Part of a small language model's weights: rotary positions.
MLP neurons of a small language model. Each row is named by its layer, matrix (down: output weights) and neuron, and shows model dimensions 0-95. Each number is 500 + 50 x the weight over its row's rms, rounded and kept within 0 to 999. Numbers have three digits each.
A block is one neuron, or neurons of one layer that tend to fire together. After each block is what it responds to, as a language model described it from the Wikipedia text at the highest values.

L19.down330:565485449484441534481524426568456561533472544537518451480518550479568606426461502488395414482541557424537525465561478496506490489513534476528472488385473570456484462545480516475494538518482439497518447538535521526426524430510545494531572466504547621462505508584510466558514472451486446532
L19.down444:577453459500458530513512537500483494466526486463485444455438442541440490506572515474546476494472492527463502493489536631439498451485395558584498535557454593483538569584578508540501476545489501489527521507461458565446532553490570433402570458565525560511446537463559509513556454487436496645
L19.down586:476488476511550532539537411444452405514536522528481466497480452516515479502484434419532506551417540523507508529512416593498516450579467530517387525476512412434500514397515481513506473476564544520566480426486549498569499504376575515466589489511593456600458511503524487502459488470536541535
L19.down695:456491466470442532424466504464500411474477552400482399480512517519458485429459387541515532497508509489515561539484410407465513422514493504480464559550524552516419529503524494463461505476474575507481527466500489462465714495413403470415538541437435491497557479521562574580504493457485492641
Name-initial word fragments. First word-piece of a multi-piece proper name, usually a person's name in tables, rosters or lists, e.g. F(issmann), Sa(uzee), And(rew).

L19.down120:508504428484544587474490462514500477564479530433503558550488490489484523524413512438521476421431441603479480466520496522520501572499532543575583476481493573478464491524489450528562475454499529521437496443502571500610459464470528551415453481420498499542558498431537540488457613562574617570
L19.down192:457545478493457468475477452489484435536482548430404508593538586533414463588454465614539453470447472374548484459533510510488560553565525440506490573507457458456500476552452499564538519584511479538546464519478525519549442490555483539539529540457531544499399531544530439499483508455466455646
L19.down253:424586479499430407569495533442510540455483511467503492496487586516535455540463411429500424602496492470512548481567456546513430489525606537558529494542328454496520551466489412511469489462503526487459503501416455536562556501537474539599498488520548505430466550516452567515482483450531470423
L19.down383:504445542533490546515505547459434561499519437549518477429492466480522518525549549522515465594631509480543437549472462434496513562525484458481546536494596387575475535436415545518507577445501480473531501540524516378490521526421522508429597497412529484530452488539462495531534513508508352726
Word-start fragment "imp". First piece of a word split into fragments, chiefly imp in implementation, impact, improve; also f, g, ci, and split year digits.

L22.down274:486458561495534487549433496500531583491487510576515506458524505573503521567459486501462498526557472505520498554398501548501463488473526492522452541467608445416476500580429492533425531610404461502456473465468445472458447456548501408550423386514495520456488496477510565381501520468479585625
L22.down351:474512439472525499563514467511513506575492476547452574499551418581548533473517564440520488548425554464387481623443487456608516442537527612555526491521481451523497491399495462598481446492453421558556501421486563499447511459485557466579528471512487476474515612504527529484409409545420542533
L22.down484:534524562557504512518557482536606422460571521469502571495450552450547543513509562507448514552465518474547465517555434535463431617552568460529517566533468470521613448462468475549417400520471578515458491430512516606505546573433563433605551598433557473495457513529436586499552519525515545458
L22.down589:448563574519490531516470507490639483477439553583547455514426542512517536510505559524504519433554507475443495561567566488428513392578469548593552556498503439491428499545589555539492542507532409391441489431421389453488515532496452532432467431444550554571506436522545515513449418487555508437
L22.down613:530541531459425613491508505532472509497466498537469520456577519515537511501531486505563441527416522466425482508456393455526477437505438586477473467488520490565505472507441444538493603552540501532451455478455395510432540551530444431476408494548508425490551526476512551449442500485489414654
L22.down643:472529504433386497435484568423537515471580580462441546496507508453531496446482514549496544414538437409492500528416482461400519474442509476515449548417506376518468574477487450510438381491434503556493539526550475399413495434605477487562514514505504452577478518436406527497465479416440539356
L22.down721:473508468501502419569546511480494414602478493573483446518584530482515480465450451458567543420541485443491471542499461579546482472437392493533528556480427453511514528463517537493458551490533553463583430507505523476520563488476501469419483501510588462442446481573537573497536495348483493565
L22.down730:537489424543448416557521460535542605446577430562483470463498455511471459470536466557436526510456491393428432553485502579545583573587451533492562505491599470524506546490518511405498497511530490449453371569443379558481521424465504439444431535482524584499496442560569481482472479447415609526
Mid-word "s" fragments. A lone "s" split inside a word right after a prefix piece (ab-s-tract, re-s-istance, as-s-essment, dis-s-ertation), plus other mid-word fragments, infobox labels and table pipes.

L22.down0:470490531576413475507579559419433498473592557520567512532416442489419462486597506505521520442482509636487579570551519459419441542556494583419481494482480466514547449456534557465570263546473460465536527459482508454546465492531544603462485520555538528540481526485503570521511489497436562352
L22.down168:511515479502380551432492530470427467528517527536505623518532477485494467521445486416447528484424536525465498562519446505442376552561480574511519514513492490529499532512579568443504337553520579487518592437488543443491579504542482419554518525450415456547515550340463598543518501468425487372
L22.down230:520531466484609571492379460398430491480528590547554547477452446497437582437415527471489502485506511497467575557460528476546481519433513521586539525509534512463612579418511460460505373550489503408540508518543517513478454493489496555458525566513543484506526430485562471510516509526454612475
L22.down343:490545460478446537482446478524608435561410470577540490413514467494464500483589453501460465588529519574562512519514586545536480565537369499465500475542479484569423441494479503584551374497474506517475455469588444458497479493551510541453401533514400553570664520450487514475582486440540576491
L22.down448:582560534453510471562549461487408454590485594449551413476410562576506453546522567423493506430460515482475517445521523514530500553457478497518536548439407459566469558531404443457477566475435588503485477467536526572453439488429431521471441543619565592501451396496490473578484568540479580489
L22.down537:558491471474458497494535522436473471491577505547473513431472526569539540468531477526546491528412522546403467517506485554458544537479560486465361531521460477504455574575526451566436260498519535507517424388485552556472498447455606431493508466508446496488434530466474481516479473506610472366
L22.down686:554468440476471576548565566481519492517493526547463448546519440481500473429534484481504436499508514459519565555544552492424467572416515461438458595515463497426498568512532531536462297457484489478524532572490532531511484526568482486491549502564489432519601558582531496553587507404573542431
L22.down747:503596509457566551472483515526387546501453503505531414448537511498511441549574466569542542468529509584524445499439605509531518482520441549465502500498501530449558434451584499528495318451489504442509512538450559518609528521439481428497560545488442481420538500520506485445514480586465445265
Phrase-final word completions. The last piece of a split word that closes a phrase before punctuation or a preposition: U.S. state names (Michi-gan, Missour-i), years (19-07), past participles (destroy-ed).

L14.down338:429484471506476437536495376523460487578514494539485533456484525488460602608508461512582412530481528559471381517505432518508477409488547499486469499439557520479560426542493532536523537519541532624537458502544556570488458492471545599482485521471447574533578477410455459608539577494483450464
L14.down666:494405529521582503527438511554569486585504489546500522503540548533575502393448559445385518497514527610520514479457556520448524527482435494495431552565450503447472481506512587472532536442516450511433507510407470474565516381503509533502498524417502538424541427474462547408589491590498492477
Adverb endings in narrative. Final pieces of time and sequence adverbs in biographies, such as eventu-ally, recent-ly, brief-ly, and also words like also, later, then, and.

L19.down373:442467455538509460465475482545545496541472558404550467475481458485498533389585474492544601497503454598443564493523509472475523463473523504476530521482490564429547405513544501453455538579502481484476515429431512465405571486519505616600504495458443543567507545553493471501416526576469456429
L19.down517:496359551579506560468560481520499582502380447485567468433530474515553478509509493511550457502466453434475428488467575506551529516533459471511537403499472568519563525521544470493533627485436448575481446579464516469606535566534458545520484482491464472520503523558569464538459650445533372434
L19.down606:419597553479580403537513508440554596551505465450545513485540510516468480457508549543509499444522511540609580557572481402567454476482520476442461412476456442539530503467494591507498414466524530477517493514387476537420614562470533503427547514425498509489465465462465466487635534465483437522
L19.down743:527465476500502601487538550480499477504480491478600539497575532419532510532567493520559523588524480537426468409630447464518584440507464715572497473372556444536459505567476635469520515486532508532580469452546428510517562431530493486485493477504460519611525503521475488500404481483445512500
Clause subjects before verbs. Subject pronouns, relative pronouns and modals just before the verb, such as it, who, which, we, they, would, could.

L14.down239:514428483556467511540540497473486491434544547525442430349532487511553453565597492564359493558491492509434406450490552482535516538510495480438525567524503527434483556480458523522478460510540522490519549475517431480565495437514507504438412476529525474430481432391485525486540541529530389396
L14.down557:431507544435523548502448455507547523536442490524418557532541452559480549500469593504490480398546439556506467444462448505593583528519462374520516467597456477428504526461469545495458483468500492570453553481476415563476548449564435529451446595455419478505456530401518450535468501517460555552
Mid-word name pieces. Inner subword pieces in the middle of multi-token proper names, mostly Arabic and other non-English personal names in tables and lists, e.g. Moham-med, Khali-d, Zam-ant-ha; also some ordinary words like predecess-or.

L22.down131:453468493533503522500553516536602510465451515575404574446408511594497534465495527495486508514541562479437523503544539479491527361483472512563486451579562519509553536495515522547480400550397460446424546517511545439481396444509423591522538442470487314443586537498491488507456457495482492515
L22.down164:462475463530469473566527530526472508536442483556542507479546504454497571493490552498466550501540509443449448559607482519510443500465508490503552471497506454508508465575625418482516254474474494456513477529469490449465463487526546577486547475501506522464592515473525484437435471474525547144
L22.down243:429411526504581510581372530378551513543471519491462482472519507495410513545479505469531438506499435453517499450364493597570536457574532556474405503555510527500528506504488498601512587452517542477466584453495506565475674542429440591522519557484507502476464458522499494445583460524462462504
L22.down368:469488525583473460525496512558528559447568557470439495498488498498497386516544504459395546504506364522526508525542555473462477486505398531525515501503490507525481527426613488490477414524468513526565480548487516474501519540563568471567508418583468582497587521553484463536491568576563449289
L22.down440:489556535446530480450471526535531400424549510482495600586617387545458453549536469526509406477510488460472502478488488468431477557457500517491517508504438618408503492562587458521578593559595620502563503539513430586522611448491440521497486420479483551531519480451433544545521471593529477396
L22.down473:558507470515537469506514546525603461534579553488500468577457409529475475525483561470536535588588437568552540479506540477411519437511457431523430542516512445553530471534626462605551418421451406357453549547524492483543447420530540428494487427432472473490485393498511507555414585547497532428
L22.down677:484442471529529442510446530420511480555504520520682472495581489427521490442446480472512502436525493529448487515465484478474552469479435473577456535503451480572516480494547467497414360525546443548577519501527487439576554495469476499441556592534484564536528470476533485477475442457491493215
L22.down719:480595546492457560556560478500570452509480488488530507528598587514499464379517450543578500500445523482495474506535527563476530519584551546502560511515553515564477469522539496507476455491495575538515584516502417467572497526480505496557553555494584465567580533433489513466504430432556414526
End of an introductory phrase. Last token of a sentence-opening phrase just before the main subject, mostly years or dates in "In August 2015" or "In 19|78"; also clause-ending commas and "that", "by", or colons.

L19.down246:526471458463536504547514492446489452548564492543525418466527508459426430547537416601481541585472501548516543375520561493396561383389499515498533459509510479422496554551521581541603451493407532516530444427491452460540462513566501492538571415478471558511460499548530507575518508492508527397
L19.down487:416567488473529454362484572386565494530436507447492443475500612454467497535484416443400457525521553505566522435528544477529515454545523496603399557486535495549472521455501436490474473529545564477518455439450499622426448466449552471432419511582503492607494561533425518626502451528441545561
L19.down498:501608457552563577474558444464504587514481405556538497452461501529404523500524475560403520432510544599435554405563474531605491521523489536447533459485516446551575608554556456532577465470516480521416423518463451532522494488466506514460490486547423403549486457557536552534505387534495556593
L19.down670:549518526527473512510477466459489527475516432523548608442492551505485464449483474529566615572442535401479578494523472597531501420559495468567536572513515542485502415427545536479545439486530506522510572576414493490526509506448507584481597484590487565424454503460493419546461518574544543539
Predicate verb onset. Fires on the first piece of a clause's main verb or modal right after its subject, e.g. would, may, can, ca(ptured), wa(tched).

L19.down24:549459604449532478500465537532526520505595477460430456448509492491572489490511533578447489544602425487544499542496514516421456478509539492480512504554500474547468523482617517458481330505435477455566558539442519568517486542509517546482580422452533548442483506614467518372538536369428427331
L19.down152:469497576633457508559511543579513457468553503508510544505516432535482566518526548537581547435500531468555458477480592498484463523559432520558481521484463517450413483393418554422477382529460477489535548391484571408520588467495513479535523468507507458600519521559461495474513517421447445514
L19.down474:519544492533498460497488540504503512538622489533528534542512505511500529521532559578501490475561577552539447514598493524466583564485561554388553496475387587519498516564504488515416447505417497513527579502506490570524468523543578549515557536471479561447505482550487583380487432503514507269
L19.down732:521436449439534479480464403520433490500490488424448460378480458565558495471559504585550520454463574423427494542524453468455492503459394483475461486488528523493472421448534572428525650570469455419467505540492560511557416549457454453448556572488510469560474535564548531500479561482572474548
Plural -s on counted nouns. Plural suffix -s ending a noun that follows a number or quantity, especially sports statistics and counts: strikeouts, yards, games, votes.

L22.down190:526560492500522448408529450509493473553484515583551494504534475458434465536544414529563434512456476523510546492515419511567504520481595452406518542594559524473438477458525453590532503486623504471469418527506538414544510531406504536432460508670525524519505437465464457535503523460523516509
L22.down205:530384464520471512510575560480525420537427531571454594566598467527557510563579541583514628524504493461504547572489519557474464539500516489440450462550502548480516539447520602437490531529503499439480483563551473461625594518524538507422487494579454576474530502500501500462453509391487584510
L22.down258:472313440485546397488491515557572595485507474459583468497450474573508500376537437469482512531521530551452468537533461431429459570516381504538528512553502442503524513587511503529556433527490394513549493480477493527480438487431485538558408485494479453427487506486480454492495454481631551524
L22.down386:483484439559534485464515466492503549454446500441482493526456484541577585535592488591464510428523421515427458483379428513404452479466508608440498481505495522557498543533520522466485542491465524505486557488454503537495446545484544522514416429492476449554538465506484495519572475537458391492
L22.down697:626536446574497493504553443480508442473465418474490531457531448444488499468456511541520524487500381485495513426503526497550551406537467532475506460481522439487554532450539503483478593445534525493604530451483560424550512408450578480517433452520504526529463436468482594453548503503508463544
L22.down698:510445493471452534528469524488555500456498508527433384439400535494474559464449437514446495565458442539487556634532490461496514500487521378411424451463489546510460536538504565421431480529372517485524502530501497402446541463447460512515459532517531478429581566550494564547531566441493476383
L22.down720:502456482421453541490462541380529489503396543485619466457555461497532526526538387536452438560540499567501433474544512569506564477505495506560378510390493482460509451485500427538456458524542517562469424492412552472469510514467533600418501494462468480556506509458496535520500504470432468426
L22.down727:566505583522521521477540505503482497501445480442469578550460569585468546498503498490472497537526462558478446490591487531404505534498465578476548506437548463477560455517530526511527542522485460546493430568548556498581512454447487511514470478590461524527545398612473526623534416531524469443
Arabic name fragments. Word pieces inside Arabic, Persian and other non-English personal names, like al-A-z-iz, Ma-s-soud, al-D-in; weaker on mid-word pieces of oddly split English words (tro-ops, office-rs).

L22.down6:416473524537485522544511464455508473497500543478558512476452528501555514506462532465487500509523532524517505430583401528566513462585506567490513513371459517432552440555489478506474524522416469557519471483542506463526430471546612516494485570547451558488469472469410576580545445565559523534
L22.down38:399557509584507434506572457542578530504511563482460457485468487501552501563477502406463496525425470471531408536443446471500570482475509446562478608514472494535526427447429494491502493484512454521580512420537471458475554515535557537506462446498542433460512354480546519540392441481522434600
L22.down210:508476401482509469546529482538492530523523531366443573475495417536512555459528467501516541492494491451456553486488491456444406522494468483505453590400514533533475570484499583506349384563496561562437467513519455468508501561574496584414458503519561421516452513477436563557559522531517510331
L22.down254:473513501411473596394517544517470488534424566469472566486539508577516503468570428484539445513416424492447472550428535574494511509497549480486430594538501467455492588496508493522445430572483515439461524546498524484526512522501618545474473528423506433559479559406444533460507515484487494570
L22.down379:433506477512515622538513476547520548442423614468511507458461465439462459477558523524591474425519448474515475487595419484542551494481502417481527520390510480587418487496473523429390475565519491499492452492572487511490502613584516430586427520534530538555563455521478489558470485509532536476
L22.down422:488551486538443439513494523471531534480542516635472449550561614498424463450576496451480567485601427462419512538513563449434517518589472513508499472467525484523562558528529513507525425478527371470503479447576523482514418480471564484478437460467533510541471420470550557559460568533543523305
L22.down594:485466556479512493540477493485493524506510459503567464428423413506594550589492561524581504436568497436389539482538562486475567485448555435482533525497426594512450510475483482544438492520537473430465570470507550518382520461595424444413555597501465515548454479476539540506429565596519481498
L22.down765:529615536462507408501495537477545539532506534402509608586527561582499476533533440408456466524452496482441525442453464432548528494437574470550403545405556512464418489485509513455527523419492506439414537534453507486473473530449476537521481545553526461477530532516401442445455519521540568604
Subject end before verb. The final token of a clause's subject, just before its verb: pronoun endings (the-y, It, it), surname endings (Lemieu-x), plural nouns (Chiefs, models).

L14.down154:426544583524568449543502566544409514439575500551516543495443570596520524430449560538469586482466535512447532507560466527516552548462543478513546531488465510428498563453504501475486406561509558458441457421531506468500490406482492472483490477392495506520533499475573529489463450447488474534
L14.down644:490549597522402396481470560502490579487511532408493562461467384568533494473429480431541472434501545394515521543531476531505495490502526539506512433482508568468432496607501485532501508415473455451470439504567381540462531510558630509459512557477526524546489464512591476492494406461480457418
Place name completions. Final token of place names after "in" or a comma, often a state or country's last piece (Michi-gan, Pennsylvan-ia, Thai-land), sometimes years or other words after "in".

L19.down156:504549452441545549526496453546542499576534591607545553498527462535485457438463562488582567471522450516515558472509573527531567409505526487471569518496479468532536488454525428471507438432535534542464394514586493517498530559536658566506513433440576544434515505507482482407519458501543449430
L19.down394:578563564540539456457482533476563457528462526364443505424501470572471466477573441638464528505467459562481521462470489557555487551437542476420436547559543481432402485454507445479498524460507544572464453462461476543494463438498506513542524455537490567477476531501493553473396530435500496568
L19.down479:502486553490412514377519485527539401550508462501429600477381514536472607451424479496578550471532550528474525473490522452580518502582615565544466513515495538463374519433503506468476480412500580536504397569486518487450496474582552476484446528495445551546467493483503558481554501503479412437
L19.down658:338389492503526519507503547515594416435491561604534527527463459465529508476524495499503499525605419480517541497588545438507510476615483498529539503531488533558473432481508482459453502520466553435513473529436506546509489569546513534366395457557527539503565420514450506442535509476517473440
Foreign name word-pieces. Word pieces inside romanized non-English proper names, mostly Asian person and place names in lists and tables (Nakho-n, Mye-ong-gok, Hae-j-ung), plus occasional verbs right after a place name (is, had).

L14.down305:453514469464437551467535533419513510465511457417594575479551571503406421570481517541471493602573541486522477580497569519501533525574448419490459466504512419500531554583442502439482477547475507461563509528512475624456493523437465565527434501503517444499554470519514455447424538475510480512
L14.down322:528480503396557527486492496504498406482572421457548500520506532575464461443498601594540465546491511538514461509532553498492497490528465464419519432548548524440576540448508465545614504505536575519460463531438550589503490502445469503424458411535600490544516474517517552547437501461529528464
Comma after fronted phrase. Commas closing a sentence-initial introductory phrase before the main clause, e.g. "As manager of Valmet," "At any rate," "In 2013,"; weaker on mid-word pieces and line breaks.

L14.down437:503435470463534504506547545481480534565474472424513443431419483524444502434557604490489464544408570555519481452538541516558507502454496473566440590434519484475469558480455495538420550516527585473464507443443556475534438437516459395456529458501453547546551438434525451500503598518564513508
L14.down665:437529529483521544512461517481549537518476659515512506525495466536401515483526498575493526522479477458511484419507540479546554522522458470553413507592521521558519561568571487415488531522461538453569430494465393456532422466542572498449457347510524453581528561526535484387486515467436428495
Clause-linking temporal connectives. Words that open a follow-on event or clause in narrative prose, mainly after/After, before, while, would, to and with.

L19.down91:475581538471546573418486562449476360548519457568387460414541557469536453498469508403546495542539496497482580487453523515544494519509482561496504504404581461518468474492509442493581531583514437419451499446573462441594520516396464520458490520509469505545542514527489561540450498542548446541
L19.down142:529475531527557473531475495582489529442461382586466538479419479485429563497503510388504464475486495510533554495562538512493488543383503493522474477524539573473484578622510448516523454500427497457559430494554532563540529437503499525517567413470542482414510497484538523420581483519464546422
L19.down204:435489592600501483482474466417470546493548553547556426513495618532555404525563502493505572478510534479402530567561577559510534399491523558527563523492469435494525505507589475529482501486598437567472496485410444468465460483472534428471470545572485502435464487492455511455480539533489550483
L19.down387:584446530530543504468485503527449450474400596497529556518448643527417518511557440418431507468499501525364470427464493527534562471492569543510427548459538448509454491467517451519474640428565432510400456490508533552520504499523426535506487494560571480454421502504531565592559488521449598550
Inside multi-word proper names. Tokens in the middle of multi-word proper names, mostly foreign place and personal names: particles and fragments such as Saint-e, Palazzo del-la, van der, Battle of, Sã-o.

L22.down56:468490616511502495606420461673486548510460437529466600517461517374537471559566491608510462456473569456574535515586505502489448502545493555489466513587396520555491457505600534512580592504471572585470505478554542480545529482495518463500518460521478460479563496552432568450565508543554410557
L22.down67:549569487478557568510546500480548476471483453530540470527463490575493500461516536512457509612601569513513561461479525462495416538509524492451507504508503430504533597440454496506403570475557406547548615462520455445535500472520523556443460521463407440516549493545555422472441537440512473579
L22.down336:609526515511515553510536519565604451555481585442404440564454514380520516597497445533459430517475502455476473446622496530459447463546519540561473542478542535469584482475533525549437411533533489508512462526442453511523557501541567474568355397477451437550501528533494560486494422518482439396
L22.down485:512476569541487426516510461590574458509533462547432611576567365507495434472523490502521459573520437425520505423548536502525471519529455520553498448535535550445477469559416532376497512472516519526544392393549472488444595484513526500527496473435419498523441462468486461520497407464383589560
L22.down556:545406455543548602523565502604504463531445495515504419467518442462557487447563545568478588540478504493514565460503501427556486465522377568518510442586584523512406481487441505475521383457517458555648427440520445490538440526533565509491558416554493481486399440501535530450487534577440510476
L22.down621:521441560511513563511460475514535503525492546401438442504514465424416494425503477571581473574449496486468627465456507464635449507509528561510426470434403527480498476581491537477419613533389464534486465482464491556490501473439526376537519506446478422484474519523500589464539488545564518580
L22.down754:528442499523571557458463485450560493539556527451403517591434518424503530523413488453541561538500435539492574494520615496443605496471493470477483464571558581527415524479585571471520492540593536479532445471537524529528521451460433425600497551448537501598531469531471529552511440452503513513
L22.down757:489506481518473597528518548571574489494461510524444420489562510521467421598531513483548543564508519473503454398545617525518489485520538526532502551549530453464556487585511456513478551480425468463534533465447468524412527516496467451513459440543453457627469473563466432456491476545511483420
Subject end, verb next. Fires on the last token of a clause subject right before its verb, often relative which/that or it, e.g. which meet, beetles have, They devised.

L22.down2:494505548452544481427486582472558430593541539578515509506412498508547508466483492571463495601486410578472511539512508564509611522507541538552595435486535505509445492434454504463403435534538396621544454517556470486439433446479537526524521535438493496505459483511542502581481539533528446367
L22.down14:418537565469486451508567500439583487449499460545452519616425543506430636433428543538474541491428448500490459467553476585542485510576554419442554427453547435476443514519483435548500465487582480492505582455507490413544545502514506529461499447519479489496411505488423475508446488556504524284
L22.down101:466578489426570547537480503544383439528470632408538516506518455551493565543573550489471392482496501578565447484535517524488461547529489476503492534489498532506590468426418488529434573493491487474496432549580510528608492486443533493346536491552534524503543430477387498529473456469548511540
L22.down211:476555479361555459491553474400554490487500534450522550548484538424552568620403422488552502508534475520443438396495582495495532488551464504522605455532521402515500500433691442581553428531519468603543522517480502514539544398471502508467474527494615540522483499526502506544440498462529481463
L22.down237:510461442474463496465603554477519517552428519478385499524496409461471531529465397510516537521489584527444458481493457556587557517563565559414573490501445499415558569406522564526438529528519472594425506512509474524490459495540515437486571538552478500481482441490432568476428471463525555477
L22.down412:578439520483421452502516439544491540386414381504556449453561475490511454464474489485496513524471505548468441452476494565444539508584530439504469431496413530465620439527451486623489460493477450476527490496419519481468450486456475355550516485593540454465532510439485506509507590460538509465
L22.down504:565536567444471496493458442605479507460548465518539419476514558521574513493491516406523509549470554495518491483441565519508581453512596478645535496529509487467560479445575512536508513574553514392527496519447550511441439483463374456529400536543461556499441473470422411546530453484577571451
L22.down560:468502544485466555559401404463420425484519552436521546496463481531515591549587488499491438449489583570479475577486566486470478591568608512395548503435532497499414473470420468467435474489475446548490449451464414457510412447474470536459445459606470487476551422584535555427544493439414510446
French-name word pieces. Word pieces and particles inside French or other foreign proper names and titles, such as en, du, Prix, Musée; weaker on fragments of other multi-token names like Bo(urdieu), Com(mons).

L22.down41:521528584527480529483546530458503568519543498482436502458482528451468516540487457620522438485548578528385401483468577571482454452505478497446569529466497509515493537574559472491372609565502404479477459472504548460508529534571486437515495544412521574473482539464489523494447485476582452554
L22.down53:536535563490533474437454418463571463490508486491435526430457485500497519556505455564505556533436513474528528523556518533454506560433417520549509441448500506575562503604436532402449569569452364464455541533514431524411478514484544482421514508482415506446479536440441584403485486454509491536
L22.down118:647607506532576516557488467504535566547607458512474440522553479520427515505406535456544499438510491542560464463490528518571512600577507571503443564433493545531470506526518509452511539490487513537447569472570488568509519571609503555484625436501419595484465525483502583467524454531467500594
L22.down475:415574529584591477460622485455486527426623491480516502532509597465542492469486502477537536514443556451580641470492565511509597434529538557477538523524460548497452481490392475538502481519415567467440537497379517423431497531379606417477492548415500429530509485416406498460571478470569502544
L22.down603:505586464588505489519496569449480561519442496504546461496576500489509521494439403472544438420531513449563457494446518511400555460462621471465498484518417547479483403493499510499499467461471487499542461532511582462543484525593494405436571540471431559486406457411500540476473542621453430617
L22.down656:499638474522563482560514502453572533496556572499514589508488485532388408497525569401434462453530595480510453526578498492580442494503566582382562467517441509546572481508487494502447465484512521479519446477504495361520553441464479511526536550469579612522403554517504593443579463453560586518
L22.down718:436519533480492485500543458468503505522371433440497555427571478450542482447575461505521480551540512514509465521531525469549492487507516570505458527517466538475478520491513434571487670493483532492512472516452447424469474581367524526536347534529484541561494651541477579584493557484541536589
L22.down732:506513564518526475451520527499558500476464535396405446407464521534488451440386511463513491469473508474551502501464393501572487456454548425478497530503424454510589482614423544472552459484464481507524500558558485460435600630518525412598475571519567544481453529490493524522487578466515540716
First-name opening pieces. Fires on the first word-piece of a person's given name, often a capital letter like C, Ma, G, in tables, credits and lists (Clifford, Charles, Adam).

L22.down156:424518502434417489570537462495427470504509561553603515527502408462406564550600525553517539439409513479460483575478434488491421476535500525437508497528524496523484385463598504483446447564491471538558392469566521529490495508414568547519572525512504528545465562465505434538489469561543450390
L22.down363:484426386440422538597489445524495491445499430476529510516521469531420513523515481442437503574475463494436488498543591563446429447407533535509443484541537464408535510438552457413513353473605528553496468459534478473490500474547473547404456495470451457465532392529540448502542394507536541499
L22.down381:476483466512469531421480525544537530476520597551443525442463441420528456460467489502503466503514462481541530500535488440532494504458492539534536529457450574435535481549532452436560443534571561457567532628476382504474403535367506467475428444641455443563475467502463609492474555615548493518
L22.down435:543434516433492472536508483501485518523452500485567429531446583481445427554517444544479433487446638452507417414568587486481520497531474517369466457508485436417457481510436465491574510455537418420568436473470498475451550560444549555551455460536488505510446611455474512460412515553566558492
L22.down493:469473464497585501472521506651525519582480513428499483489479435462500422521412510428581475468397462505496520536538442530513495470508564434547434532569521527553479526453403614438527453470464524506526427482426465456562491402511471516520478519542426554503445540456469572501409536455550491549
L22.down592:573532512450471519534516549470524575491557509510591441548430615495476455488438552584447504416438535537392468585629555461436435538499414510560579489451519525601485475577515468424439558531519520521548543517485447434480510508512488567480506538532530493484501489392511533547462450486472486373
L22.down647:473506493518471503498514422452511533525556404400456490588530577428535488502576513446574597512487462472519515467376503557555508483457498541450497476518424478435430495405454456433543424495370482471529556548503444557481546473457563453473560489504488485470482506562505532461553526477489504496
L22.down729:456522560507374467505493539509502454444505471533458444564509427515559482484527490451480510552477556482429530489516537528490490416513580461433475574592531553549531547534396521510472536523472502482466562515523535426455539560434547445500400510532500433541481478473547469506489503506574419692
Word-initial pieces and infinitive to. Opening pieces of capitalized names or country codes in sports tables and lists (U of USA, I of Ilia, U of Ukraine); also infinitive to after verbs (permission to, pretends to).

L14.down440:522520547527507590507539555561450512569445494444442406532513457434518514488513608469500588492496598535470494464550428553524408427560458482550462493646474424539528485507504543480605539509563467626541534446539426517536516434537473557539444459518383552549599490546565461487428438562501489434
L14.down650:467517566524525450499467523537520543498508450455571571431487491468464522551499461507475612507548491511472422469472521411512508436552514504459463473457417527522447544476479457465510462511475485565416554578578438473476494488474523448544430498534453389548526540485446439520413395457525479403
Split-off letter "s". Mainly the S in "U.S.", plus a lone s broken out of a word mid-spelling, as in ob|s|cure, ab|s|orbance, |s|kate, |s|hops.